Weights of a small transformer language model.
Size: 13 layers, width 192, 3 heads of 64, MLP 384 SwiGLU, 6.97M parameters.
MLP neurons of a small language model. Each row is named by its layer, matrix (gate and up: input weights; down: output weights) and neuron, and shows model dimensions 0-95. Each number is 50 + 15 x the weight over its row's rms, rounded and kept within 0 to 99. A neuron's up and down rows have the sign that makes its largest values positive.
Before each neuron's rows, "fires on" lists the tokens most often at its 100 highest values on Wikipedia text that the model never trained on; "fires before" lists the tokens most often just after its 100 highest values on Wikipedia text that the model never trained on.

fires on: "1", "9", "–", " "
fires before: "8", "7", "9"
L10.gate17:24 64 50 57 56 63 54 53 32 55 53 53 49 50 51 23 53 67 72 61 48 54 51 38 49 51 63 48 41 14 76 67 71 53 40 58 35 27 56 32 67 52 31 68 66 52 70 23 58 25 42 71 74 36 54 50 39 20 61 52 55 46 36 42 49 37 60 29 56 50 76 49 65 24 46 60 60 60 65 56 50 40 39 54 64 60 47 59 48 76 39 42 61 69 52 52
L10.up17:50 54 76 46 54 46 42 53 38 68 57 55 28 79 50 67 66 15 41 39 46 53 78 53 28 47 28 63 41 27 71 55 41 53 48 61 47 34 40 26 67 53 55 72 74 38 75 46 69 35 45 37 60 24 66 21 66 52 44 50 90 73 21 62 51 62 13 50 36 35 59 16 51 34 44 58 51 56 60 53 63 67 38 40 61 57 47 51 43 35 46 49 70 61 55 47
L10.down17:45 79 57 66 40 61 35 32 47 47 65 36 63 60 73 47 54 56 41 44 46 64 20 43 44 18 30 42 71 30 59 51 42 64 20 46 52 52 54 53 61 48 40 56 56 73 38 33 71 64 46 56 20 55 45 61 33 70 60 23 33 59 71 56 33 40 46 85 19 71 51 32 19 53 50 40 33 48 35 48 43 47 81 68 54 43 66 24 56 48 61 53 22 46 43 53

fires on: " ", "==", " .", "/", " ("
fires before: "\n", "4", "5", "6", "1", "3"
L5.gate113:44 67 32 59 50 48 39 54 42 37 60 43 33 32 90 63 56 24 22 53 45 52 40 86 48 52 58 52 53 49 69 82 44 43 44 43 46 56 36 59 33 34 45 52 53 48 55 43 58 73 52 68 31 69 60 73 73 68 66 57 49 76 75 56 63 85 53 73 64 38 35 28 46 50 61 53 77 17 49 66 49 47 52 18 41 51 61 36 36 53 66 68 17 56 51 60
L5.up113:38 77 51 40 43 38 40 39 17 22 49 45 73 32 36 33 62 33 55 47 36 07 68 89 57 39 40 47 34 17 55 47 55 45 33 03 43 32 28 46 39 56 41 40 34 71 57 53 55 73 54 58 58 65 59 47 53 59 74 71 60 76 74 58 54 53 77 48 47 43 61 59 31 46 38 43 44 56 53 67 30 41 75 28 47 35 30 63 52 61 42 51 25 54 40 53
L5.down113:61 60 37 83 54 41 71 32 59 70 59 69 69 66 49 68 47 73 66 50 68 68 46 39 50 57 61 27 44 63 30 51 49 59 56 66 61 59 29 33 52 67 47 27 37 67 46 47 42 32 24 37 64 07 37 18 35 49 54 38 28 91 40 50 77 21 43 37 37 61 53 50 43 53 41 75 44 60 37 43 43 36 58 64 55 61 36 55 76 45 49 50 88 39 70 39

fires on: ";", " |", ",", " (", "/"
fires before: " W", " D", " L", " ", " P"
L10.gate116:50 43 53 53 67 58 49 40 34 56 41 69 48 98 82 54 47 32 51 43 40 77 63 81 60 43 35 53 55 64 80 65 84 42 59 53 59 62 55 44 45 42 80 53 88 36 55 48 43 66 58 53 68 50 41 19 96 47 69 21 69 68 52 54 39 72 52 66 37 99 55 61 36 55 60 63 55 51 56 44 58 51 52 44 53 51 51 62 45 58 70 44 49 55 55 48
L10.up116:45 57 43 92 65 65 42 31 52 41 32 22 65 61 54 49 82 40 74 29 39 74 67 39 41 78 55 37 37 72 42 52 58 57 48 55 58 35 57 35 52 49 53 58 65 44 35 44 25 64 41 62 45 69 58 67 58 54 28 39 49 59 55 44 27 45 45 47 55 56 41 38 36 73 27 60 54 64 34 35 59 57 36 62 40 22 54 27 49 46 54 74 37 37 66 65
L10.down116:62 65 32 51 51 46 52 66 56 53 31 62 29 32 59 40 36 66 48 50 16 59 11 68 54 52 51 78 53 47 67 34 36 76 56 69 26 17 61 52 48 82 81 37 38 71 55 41 56 26 48 39 28 54 57 52 53 61 37 34 58 55 44 62 70 37 53 73 49 56 33 33 49 65 19 71 44 44 82 63 50 52 56 74 39 45 32 50 60 34 69 44 47 62 48 51

fires on: "\n", "est", "b"
fires before: "\n"
L8.gate262:34 60 63 94 35 59 27 54 50 25 26 53 55 20 66 70 70 42 58 26 36 59 39 47 27 54 51 63 53 48 60 45 47 38 77 27 36 76 74 29 71 40 51 58 53 47 44 52 68 24 53 56 60 47 35 57 39 43 51 58 46 34 52 52 61 41 71 48 38 42 67 83 58 34 55 32 54 75 74 55 68 62 29 84 40 16 36 43 54 59 61 65 60 45 52 67
L8.up262:39 53 23 57 40 62 55 61 51 19 19 39 45 45 65 60 92 57 54 70 45 43 72 34 55 49 62 46 53 61 59 23 63 55 37 50 59 31 48 33 46 37 42 64 51 36 49 28 78 29 55 67 56 84 45 40 39 68 79 55 42 59 37 52 57 50 60 57 43 59 44 49 17 64 36 31 68 62 34 79 66 40 45 48 21 57 55 57 40 53 46 55 29 55 28 35
L8.down262:50 48 44 69 60 58 39 29 51 47 59 34 30 43 58 63 61 41 27 67 61 41 38 73 61 64 49 50 63 50 47 35 33 52 39 96 50 71 61 45 70 63 17 57 43 26 62 26 71 62 67 51 47 40 38 51 38 28 36 46 47 41 43 68 28 53 64 68 50 66 67 43 46 46 64 19 48 59 37 70 63 36 39 56 74 50 47 32 42 57 45 39 53 66 42 39

fires on: "6", "7", "8", "5", "9", "2"
fires before: ",", "."
L5.gate250:26 71 25 69 58 48 45 38 40 46 50 31 65 58 45 55 24 64 39 56 41 67 21 52 20 72 81 87 35 57 45 64 60 39 40 54 40 32 80 51 22 63 53 52 61 44 65 63 60 44 56 58 56 18 42 59 39 48 32 29 43 51 54 42 46 48 44 32 40 49 55 75 31 43 13 57 43 57 79 34 30 54 50 60 60 43 47 46 71 47 70 56 51 68 52 36
L5.up250:68 60 62 38 38 62 67 52 65 57 61 39 25 42 46 53 38 90 66 63 54 51 61 52 50 53 48 85 39 34 72 79 33 41 49 78 33 41 71 48 48 61 53 44 52 47 47 60 44 41 46 40 35 35 32 41 53 74 47 58 55 98 47 26 53 64 61 36 44 76 60 61 52 48 90 54 26 41 48 56 44 42 59 43 60 54 60 25 29 44 52 53 73 34 96 71
L5.down250:44 33 58 29 29 26 68 54 50 32 36 60 21 86 41 27 15 56 31 47 47 27 89 37 66 54 43 58 39 38 57 55 99 36 41 50 54 34 46 40 43 32 22 61 48 32 63 36 45 62 78 62 42 59 45 66 64 68 51 36 51 40 26 62 53 36 50 61 62 41 41 62 19 22 53 75 57 28 72 63 60 47 40 56 45 48 54 32 62 24 37 62 49 66 42 53

fires on: "0", "3", "5", "6", "7", "4"
fires before: "0", "6", "9", "7", "1", "8"
L5.gate221:47 43 43 40 67 71 47 65 50 24 61 03 43 48 58 58 47 52 42 35 30 57 24 52 43 54 52 47 22 18 39 24 39 18 51 28 73 40 46 59 82 38 59 42 55 32 42 53 54 73 57 40 29 65 58 32 35 54 67 31 56 61 47 32 68 40 27 62 62 35 45 32 65 39 46 75 50 68 56 61 32 46 70 49 40 39 38 31 32 29 61 44 54 45 55 47
L5.up221:26 45 48 46 53 44 42 37 54 29 57 59 56 46 47 68 47 42 27 42 45 58 35 57 77 62 11 59 27 40 55 57 58 45 73 36 68 61 56 63 68 46 53 71 66 26 20 54 53 44 61 67 64 72 39 48 73 31 44 54 42 51 47 53 65 58 81 29 56 27 47 40 50 63 47 71 49 65 37 68 49 60 47 63 73 48 61 37 58 64 43 19 30 49 45 56
L5.down221:52 67 44 45 59 60 61 68 23 48 52 65 64 76 60 47 62 56 47 18 50 25 52 66 31 35 81 59 42 52 25 59 51 31 33 62 34 41 56 42 27 48 27 19 46 62 77 62 40 48 35 51 53 44 52 60 54 61 30 54 25 37 45 42 52 52 38 21 10 97 66 48 57 53 43 42 57 28 36 45 78 47 46 38 46 37 80 44 77 41 39 59 67 71 49 48

fires on: " |"
fires before: " ", " .", "son", "\n"
L10.gate278:47 51 40 73 78 71 38 75 66 50 73 61 63 72 61 51 40 60 54 33 50 57 51 32 39 82 30 69 61 52 48 59 67 54 52 66 51 30 56 78 43 45 39 49 32 34 35 46 61 56 62 61 50 50 56 50 46 80 12 47 42 40 60 24 79 31 46 78 54 47 36 74 39 49 53 58 51 60 64 72 69 42 58 73 47 31 49 26 30 50 55 68 36 59 51 50
L10.up278:50 63 27 55 45 53 88 60 55 78 67 38 40 71 49 59 58 50 70 67 56 97 63 58 47 54 37 57 51 38 54 55 49 44 26 62 70 87 58 50 53 40 52 70 50 40 64 49 46 70 83 67 48 29 31 41 52 55 48 45 65 49 56 40 34 21 45 47 85 49 62 62 41 30 38 56 62 33 47 68 55 57 40 70 67 41 82 35 36 46 41 39 48 64 42 62
L10.down278:64 77 50 78 76 51 43 43 58 36 48 41 37 43 35 72 25 51 66 54 31 46 38 46 47 65 39 24 57 46 58 58 36 55 62 79 23 54 71 37 51 66 59 44 44 65 40 59 63 72 24 54 50 34 68 52 83 65 46 67 55 68 59 34 50 44 35 50 76 59 79 34 62 69 59 46 61 27 43 37 31 63 62 35 58 52 53 55 67 30 36 71 39 74 39 43

fires on: "\n"
fires before: "|", "|---|---|---|", "|---|---|---|---|", "|---|---|", "\n"
L10.gate78:45 75 13 64 48 46 50 33 58 50 43 73 74 71 87 41 40 57 47 48 62 68 70 54 46 47 46 58 53 66 68 63 45 44 31 57 36 53 49 61 31 17 69 57 68 61 51 61 33 42 42 41 55 36 35 82 51 49 39 38 76 39 43 69 36 96 78 38 74 60 71 48 58 65 59 42 25 50 52 37 39 28 68 40 34 32 39 64 57 42 63 42 64 39 65 51
L10.up78:38 37 43 46 63 25 47 27 88 37 55 58 47 47 60 24 33 63 45 32 38 57 56 78 25 37 32 44 62 36 46 47 40 67 17 57 72 26 44 65 78 41 32 68 70 55 54 58 53 58 67 69 68 36 44 60 25 57 47 67 45 38 19 36 53 54 62 50 53 46 48 49 67 44 47 28 47 58 68 52 54 35 59 37 67 53 24 55 39 52 10 60 37 35 62 50
L10.down78:76 39 14 53 43 65 63 68 58 33 48 45 55 32 48 39 56 38 35 57 53 34 67 72 40 77 59 30 45 41 63 76 30 47 48 58 45 73 72 55 49 60 33 66 45 50 42 36 61 56 32 57 59 56 77 44 26 49 62 60 48 44 42 43 55 69 71 22 58 38 40 25 55 57 78 35 70 61 72 52 80 51 48 50 36 34 17 72 40 47 50 59 45 20 57 79

fires on: "-", "2", "===", "1", " is", " "
fires before: "0", "\n", "1", " a", "9", "5"
L5.gate334:69 73 17 67 36 36 64 56 72 44 31 81 27 50 80 80 64 55 47 69 74 41 47 72 67 42 65 50 38 86 73 61 42 65 61 35 55 51 30 56 44 44 43 51 77 52 49 53 48 67 29 62 41 42 63 55 50 58 71 53 55 57 46 74 87 35 43 52 51 51 62 77 39 44 61 38 57 47 65 63 43 38 46 40 50 64 72 64 56 64 50 44 35 29 49 47
L5.up334:15 43 28 28 29 52 47 43 66 21 65 62 49 45 51 63 64 31 30 65 42 57 74 55 49 54 30 59 43 48 64 54 09 49 35 32 66 63 25 44 76 47 35 54 47 41 35 51 64 81 53 75 36 51 60 48 47 61 72 51 51 48 55 81 55 25 35 53 34 55 23 59 49 36 64 59 65 44 38 35 71 31 26 43 61 49 28 40 36 42 82 53 35 38 68 44
L5.down334:24 54 34 53 30 63 54 64 55 41 83 43 53 80 77 48 51 59 50 44 53 70 64 60 41 63 50 34 82 30 66 39 22 66 46 67 47 56 34 23 78 50 73 67 40 50 41 63 47 63 48 35 43 37 58 11 42 43 47 38 48 35 48 71 44 32 56 67 46 56 33 40 47 42 48 38 67 36 47 50 44 39 40 61 72 62 35 24 24 25 43 57 54 40 26 43

fires on: " ==", "==", "N", "Y"
fires before: "\n", ":", " "
L4.gate377:38 74 40 70 30 51 71 44 19 51 63 58 73 72 83 53 37 54 57 63 49 59 61 57 50 59 25 41 46 29 68 26 62 59 57 51 49 55 54 63 15 45 46 55 46 31 42 28 52 44 74 42 57 33 48 54 67 80 66 28 84 62 57 46 63 60 64 81 68 41 67 59 60 25 38 36 39 48 52 26 48 36 44 54 30 54 60 20 29 72 29 61 41 56 55 40
L4.up377:37 51 68 46 87 64 45 64 48 47 66 49 82 70 41 53 48 52 51 60 34 50 57 48 51 56 66 77 45 20 63 65 70 64 28 20 67 60 44 13 34 40 32 75 56 72 51 30 45 46 72 51 47 40 46 73 26 41 54 47 70 66 58 51 46 36 61 36 61 51 56 51 15 61 46 58 68 33 33 35 47 69 36 70 54 54 39 23 69 43 63 42 39 50 47 53
L4.down377:45 48 59 54 73 52 62 68 43 40 63 61 50 58 33 32 37 69 38 79 44 71 56 35 34 44 39 46 58 22 66 69 76 52 20 58 75 73 56 22 67 29 44 44 35 66 66 53 38 34 34 64 51 50 30 52 28 45 38 46 22 64 43 57 40 57 57 44 75 62 16 50 59 38 41 49 49 54 15 41 53 58 30 51 80 38 67 51 59 64 25 44 39 35 43 18

fires on: "\n"
fires before: "|", "\n", "|---|---|---|"
L10.gate238:29 31 50 70 65 45 36 41 54 40 35 75 25 41 84 68 49 47 27 46 37 57 49 48 52 72 57 48 49 70 44 65 45 43 79 61 41 62 37 45 59 59 61 47 74 46 60 37 34 58 36 56 51 52 31 66 55 64 60 38 28 22 60 73 61 53 64 67 33 70 38 59 72 61 49 61 50 52 31 27 52 20 40 31 64 12 44 44 65 51 27 77 34 55 31 70
L10.up238:32 61 53 52 53 69 52 29 29 79 48 57 63 27 63 46 54 31 58 81 33 78 51 51 38 28 59 43 71 55 70 81 40 52 40 61 41 34 35 52 58 42 50 40 67 65 45 58 51 65 43 52 53 58 21 29 60 67 54 63 39 60 81 58 18 49 40 49 71 55 41 50 19 66 49 40 43 60 36 53 65 45 53 47 43 37 57 63 61 50 28 65 29 23 45 71
L10.down238:51 52 68 21 59 26 65 91 43 45 64 83 69 44 49 51 53 53 50 35 48 21 19 55 44 76 50 54 71 19 24 47 61 49 52 14 48 65 41 58 72 55 41 26 57 51 29 38 75 60 62 40 51 51 63 50 52 55 37 21 57 75 43 27 33 51 56 15 53 61 67 53 57 78 70 35 32 69 47 47 57 44 55 61 33 69 41 43 54 45 50 50 50 60 74 66

fires on: " ", "1", "2", "–", "0", "9"
fires before: "7", "8", "6", "1"
L8.gate118:45 66 57 66 33 28 23 71 61 53 41 41 55 58 55 62 43 60 29 76 44 56 50 41 45 58 28 51 49 18 50 40 67 78 40 45 39 58 57 24 45 65 35 46 53 56 91 40 43 45 52 23 72 48 32 82 68 52 57 50 44 58 45 37 55 69 52 39 63 46 63 41 51 60 45 29 58 58 39 53 59 48 44 76 53 20 42 65 54 35 59 46 49 65 60 68
L8.up118:36 38 61 69 30 51 42 79 42 42 61 41 29 68 47 37 48 32 33 63 53 45 70 64 44 40 31 46 43 62 67 27 70 40 38 79 21 54 47 42 46 45 37 51 68 34 75 45 76 46 71 66 67 53 57 47 34 39 62 27 59 61 30 57 61 65 46 51 31 48 37 60 51 66 24 62 62 82 42 56 30 44 39 46 42 55 48 56 63 50 66 56 76 49 50 41
L8.down118:61 36 52 60 58 48 54 58 31 45 35 61 35 71 76 49 51 68 34 34 31 74 60 41 64 41 55 38 71 32 66 58 63 43 41 34 36 75 43 62 43 43 48 80 60 67 68 31 72 61 31 81 62 41 38 46 33 42 32 53 66 32 52 46 55 54 49 38 64 48 71 25 30 74 62 47 57 51 52 43 60 44 34 50 34 87 60 25 49 54 76 70 45 53 37 50

fires on: "1", "2", "4", "5", "6", "3"
fires before: ".", "1", "2", "8"
L8.gate31:49 41 53 58 67 33 52 31 47 53 61 36 43 34 58 80 49 68 59 34 49 54 76 53 46 34 29 64 07 44 59 67 64 43 61 48 40 50 55 38 44 39 52 61 77 44 49 64 57 35 42 52 61 48 02 59 35 60 62 26 33 51 46 24 63 86 48 26 69 31 70 39 83 29 73 74 24 54 68 70 49 44 36 53 46 05 43 46 45 48 54 49 63 68 57 38
L8.up31:74 33 36 37 69 69 61 66 48 56 59 43 46 51 56 57 38 62 51 49 63 50 24 26 47 53 46 61 41 42 63 77 61 38 63 58 83 27 14 48 54 48 47 52 71 52 67 26 46 36 46 80 68 49 48 75 29 26 79 51 44 59 33 47 53 85 36 46 37 38 44 59 45 66 60 55 51 68 44 60 36 42 63 59 65 34 57 26 51 27 33 63 40 68 41 58
L8.down31:59 27 48 42 35 34 36 62 54 69 20 45 43 17 59 41 37 72 35 73 44 41 57 42 69 61 32 73 37 37 73 48 87 59 38 44 66 44 29 54 47 09 43 28 60 35 43 38 36 44 47 62 66 34 37 58 35 84 87 47 18 44 30 45 71 59 55 61 18 64 61 73 68 53 70 51 59 71 45 73 59 50 55 41 51 38 21 38 41 63 48 54 68 88 18 51

fires on: "\n", "-", ")"
fires before: "\n", " ("
L10.gate362:01 85 41 29 57 45 46 69 47 27 68 49 39 52 62 75 47 50 58 67 59 46 40 69 65 55 32 52 58 42 63 41 36 48 28 46 45 42 45 53 49 51 44 33 65 41 60 59 43 46 70 43 52 44 49 53 60 59 61 56 41 46 70 44 44 44 41 58 33 64 70 72 61 41 34 08 78 53 53 36 46 43 24 60 48 61 69 54 34 43 52 39 65 51 67 36
L10.up362:47 67 61 49 43 70 12 56 33 49 65 30 18 40 41 43 54 57 31 52 51 22 31 42 37 23 49 48 57 46 52 77 21 32 63 64 71 25 55 39 64 67 35 52 49 42 19 30 88 48 58 58 54 74 46 58 64 50 60 50 60 37 54 49 36 40 56 43 64 37 70 63 42 65 63 56 46 54 65 44 65 55 30 50 50 60 48 59 48 67 46 34 34 72 32 37
L10.down362:44 49 57 45 33 55 58 52 63 54 46 52 65 46 24 73 72 38 67 59 32 59 78 84 31 69 42 84 44 41 72 57 82 65 47 18 32 56 61 25 36 38 31 37 33 63 35 39 59 71 18 81 56 30 26 31 35 16 43 53 63 54 60 46 44 33 67 65 47 77 58 51 48 43 56 57 60 40 50 50 40 48 44 48 71 42 47 50 56 74 66 68 41 70 31 38

fires on: "."
fires before: "\n", " He", " The", " It"
L4.gate6:29 26 36 48 49 71 28 17 36 79 46 58 49 45 44 49 44 49 60 22 36 35 44 37 53 58 55 61 39 33 52 54 60 53 66 33 65 60 37 36 48 36 51 49 71 61 40 12 28 31 39 65 36 17 26 41 23 43 40 31 88 37 44 61 43 51 64 43 58 49 36 33 71 44 34 66 58 32 44 42 33 46 49 63 38 61 35 56 80 37 49 55 40 47 57 60
L4.up6:30 40 25 30 54 64 41 52 45 41 52 63 44 54 51 61 52 44 64 43 22 59 33 32 55 56 58 86 45 19 39 48 72 32 40 35 56 36 36 52 62 47 59 47 70 80 50 35 23 61 17 61 48 20 50 35 36 53 56 50 44 40 47 53 53 44 60 21 56 75 36 51 44 35 18 66 60 38 52 65 66 58 42 65 46 35 22 61 66 34 44 56 58 48 60 55
L4.down6:35 28 47 39 35 68 43 43 41 56 55 64 44 61 00 31 50 49 52 35 39 46 39 44 54 36 54 57 56 23 53 56 55 37 48 52 52 59 43 45 31 52 55 82 65 71 57 18 34 38 31 47 31 48 57 54 47 48 42 48 58 39 52 66 42 41 55 35 60 72 56 40 55 50 34 57 52 49 55 60 52 56 50 49 58 43 48 48 68 49 43 55 54 61 53 53

fires on: "==", "ae", "ound"
fires before: "\n"
L5.gate37:58 46 35 41 44 33 10 69 66 62 75 36 67 41 61 59 43 54 44 41 33 26 47 33 40 83 79 34 55 64 56 73 70 24 60 45 48 33 67 58 47 50 36 42 46 57 44 20 40 46 53 52 40 60 58 56 36 38 12 58 47 59 42 48 74 53 45 43 64 36 39 36 47 54 48 40 66 78 94 65 37 67 36 61 57 08 66 50 64 68 48 38 32 37 52 43
L5.up37:47 49 42 23 52 31 27 69 39 58 37 47 57 53 41 31 60 56 28 19 62 24 89 48 42 47 62 49 28 57 63 53 80 52 47 28 51 36 46 45 16 43 27 59 36 43 51 52 49 28 42 57 29 52 55 68 40 26 32 56 42 47 54 62 63 29 52 45 49 32 46 67 26 55 50 17 42 69 64 73 44 57 54 75 79 54 71 45 54 48 64 63 54 63 64 45
L5.down37:54 68 53 66 36 43 59 58 46 39 34 63 38 56 27 51 30 35 64 41 66 77 61 60 42 33 24 42 57 49 38 36 54 81 43 35 60 36 52 68 45 39 64 43 41 54 60 86 74 71 50 59 74 44 49 62 66 55 68 52 66 27 37 50 29 56 62 59 66 76 34 47 63 62 52 69 17 22 18 36 33 62 56 36 69 79 46 42 46 56 44 61 83 75 55 38

fires on: ".", ").", ".\""
fires before: "\n", " The", " He", " After"
L2.gate147:59 51 40 37 51 46 63 32 33 49 52 57 58 72 58 62 63 53 70 45 28 65 40 54 70 48 68 67 19 20 54 54 68 16 66 22 47 18 43 52 57 31 39 35 68 82 32 51 45 42 40 44 68 22 25 28 68 46 34 66 51 45 45 58 50 74 46 47 70 60 65 77 75 33 45 56 28 45 40 63 44 49 48 50 59 73 50 56 68 43 59 64 35 54 21 60
L2.up147:66 39 52 34 57 62 64 27 37 68 63 67 28 68 44 47 67 41 56 25 34 51 50 60 64 69 51 81 30 19 45 36 50 26 44 29 60 17 38 40 37 36 57 51 54 57 31 40 37 34 27 47 37 18 30 31 55 39 41 52 56 40 60 54 32 63 55 34 64 73 70 81 81 43 61 61 57 44 38 57 45 52 38 40 67 70 46 54 85 30 51 52 43 42 53 68
L2.down147:55 37 58 68 63 79 54 32 51 48 50 64 51 67 00 48 80 55 47 25 39 46 73 62 51 57 49 47 34 42 49 72 48 49 57 52 45 53 37 53 27 56 69 46 65 39 52 30 39 42 26 35 19 44 52 69 49 57 32 18 47 51 58 57 72 80 45 52 41 78 59 52 56 45 44 55 61 50 42 58 51 50 41 50 42 47 59 55 47 56 56 54 54 34 70 52

fires on: "\n"
fires before: "-", "\n", "=", ":"
L4.gate269:34 62 33 76 51 45 40 54 46 70 61 42 65 50 59 37 47 42 66 57 47 49 23 44 38 63 52 37 48 55 46 64 79 51 87 67 42 56 63 52 46 43 38 45 56 57 55 30 21 25 38 34 60 62 33 45 55 72 35 27 51 83 54 56 62 54 49 47 79 57 42 36 42 52 52 50 43 49 44 17 46 41 51 85 43 34 73 34 75 54 44 50 60 50 49 43
L4.up269:28 55 40 47 35 58 38 32 36 50 71 43 28 71 39 33 35 32 46 49 45 69 54 40 44 61 37 34 53 48 29 48 57 57 66 64 69 65 46 36 56 47 37 62 52 52 39 37 92 35 64 61 30 69 41 43 77 71 58 16 54 59 46 64 36 37 64 56 64 44 55 26 24 58 50 35 52 32 35 47 41 29 81 65 41 49 51 41 84 47 67 43 61 46 51 60
L4.down269:52 50 41 54 65 55 60 35 34 50 54 46 20 41 13 32 64 51 45 84 71 50 56 39 30 61 30 49 71 50 41 27 49 49 66 55 69 72 53 33 55 65 46 77 21 76 60 46 63 47 35 29 42 40 57 43 50 42 48 18 23 63 37 63 45 19 66 45 55 37 26 72 47 62 62 33 71 41 49 55 61 12 64 48 41 40 39 42 70 45 56 34 59 42 21 45

fires on: "9", "our"
fires before: "5", "8", "9", "7", "4", "3"
L5.gate85:79 64 37 61 30 33 45 58 47 56 39 29 45 49 57 62 56 36 44 73 68 78 55 60 48 40 45 68 27 51 57 60 70 37 55 58 39 41 33 53 50 24 54 50 51 48 54 26 40 33 55 39 46 62 64 58 79 49 96 54 75 74 42 44 46 59 71 46 38 68 68 29 71 43 12 92 47 78 57 57 47 55 40 37 67 73 59 57 43 24 72 58 35 34 58 47
L5.up85:69 47 35 75 17 76 20 83 43 41 62 78 53 44 60 53 58 65 48 62 59 45 46 35 46 34 56 46 35 33 25 53 74 55 49 70 55 73 70 39 47 57 40 48 45 43 48 52 70 59 55 48 61 48 59 61 16 11 63 47 62 39 53 42 70 73 87 68 63 51 63 39 77 31 49 29 65 47 65 60 40 38 22 37 76 59 33 52 44 58 43 41 47 32 41 78
L5.down85:39 70 57 63 42 67 59 40 30 52 57 43 46 99 13 63 59 56 67 40 77 44 56 91 40 61 52 52 61 45 39 86 35 66 42 54 48 49 39 27 63 60 62 47 54 57 71 68 73 45 36 51 88 52 62 38 61 58 50 49 37 53 45 66 32 50 57 52 24 35 43 59 39 50 42 62 65 46 52 45 40 55 50 21 24 38 26 39 40 38 46 49 55 31 62 34

fires on: ")", " |"
fires before: "\n", " |", " "
L10.gate196:69 62 42 71 29 15 59 26 54 39 69 40 54 65 42 74 50 88 48 53 47 26 49 36 16 48 45 37 49 59 40 37 38 48 37 41 53 39 68 38 39 77 14 50 55 37 44 61 54 45 65 76 50 25 44 54 27 81 43 49 37 74 43 19 26 64 27 50 41 60 46 62 59 66 39 53 56 35 34 60 78 43 50 13 49 42 57 32 46 40 56 44 68 77 32 62
L10.up196:53 42 52 70 45 63 67 50 37 53 48 45 45 30 61 60 45 38 47 38 48 37 57 68 70 42 51 54 66 67 37 33 49 83 52 46 67 65 66 59 35 33 49 59 59 56 60 70 70 37 62 34 58 59 78 77 43 66 60 59 36 31 25 56 59 62 64 57 52 56 54 52 52 58 46 81 34 60 71 15 45 26 40 49 25 68 70 37 33 70 47 41 56 37 39 60
L10.down196:47 72 57 23 48 28 61 34 51 27 52 47 68 54 64 51 64 75 66 65 57 44 53 58 21 52 45 32 45 34 66 37 28 37 81 44 40 34 49 62 49 64 40 64 57 25 32 65 42 82 22 65 51 42 35 55 41 48 48 35 51 43 56 54 42 44 50 64 82 39 47 30 41 51 38 37 33 49 31 43 51 56 48 44 72 87 39 51 46 38 65 66 41 71 28 34

fires on: "\n", " a", " called"
fires before: "===", "=", "==", "====", "|"
L4.gate369:53 82 06 52 30 54 66 56 68 44 41 63 69 46 67 58 47 56 45 77 59 62 62 41 54 48 22 60 62 34 63 48 46 58 51 53 46 51 39 62 15 56 41 52 56 59 36 61 52 38 55 44 75 44 19 23 70 76 45 29 51 42 66 62 68 70 52 43 26 67 49 28 48 62 66 30 29 55 49 35 63 22 59 77 40 37 58 41 43 68 28 45 72 53 46 54
L4.up369:30 44 43 60 61 75 43 46 43 59 46 68 63 27 55 46 33 49 29 44 51 35 70 57 55 26 35 71 49 38 62 54 68 52 43 75 45 56 33 28 23 55 50 54 38 57 48 37 55 52 73 42 63 46 51 42 57 34 53 19 64 00 69 48 43 58 65 51 52 56 58 21 58 45 81 39 64 47 42 34 53 48 49 83 54 48 53 66 63 74 29 43 54 43 25 45
L4.down369:42 39 61 54 95 75 37 51 46 45 44 54 43 62 10 20 42 55 47 29 49 37 49 70 71 58 70 41 61 72 30 44 51 58 57 45 28 73 30 31 53 51 69 72 53 27 48 55 35 50 51 73 48 46 65 53 31 43 62 51 52 29 23 42 29 26 26 55 63 60 52 66 53 42 42 51 64 48 72 39 45 50 57 33 68 61 39 51 51 33 42 42 46 27 56 61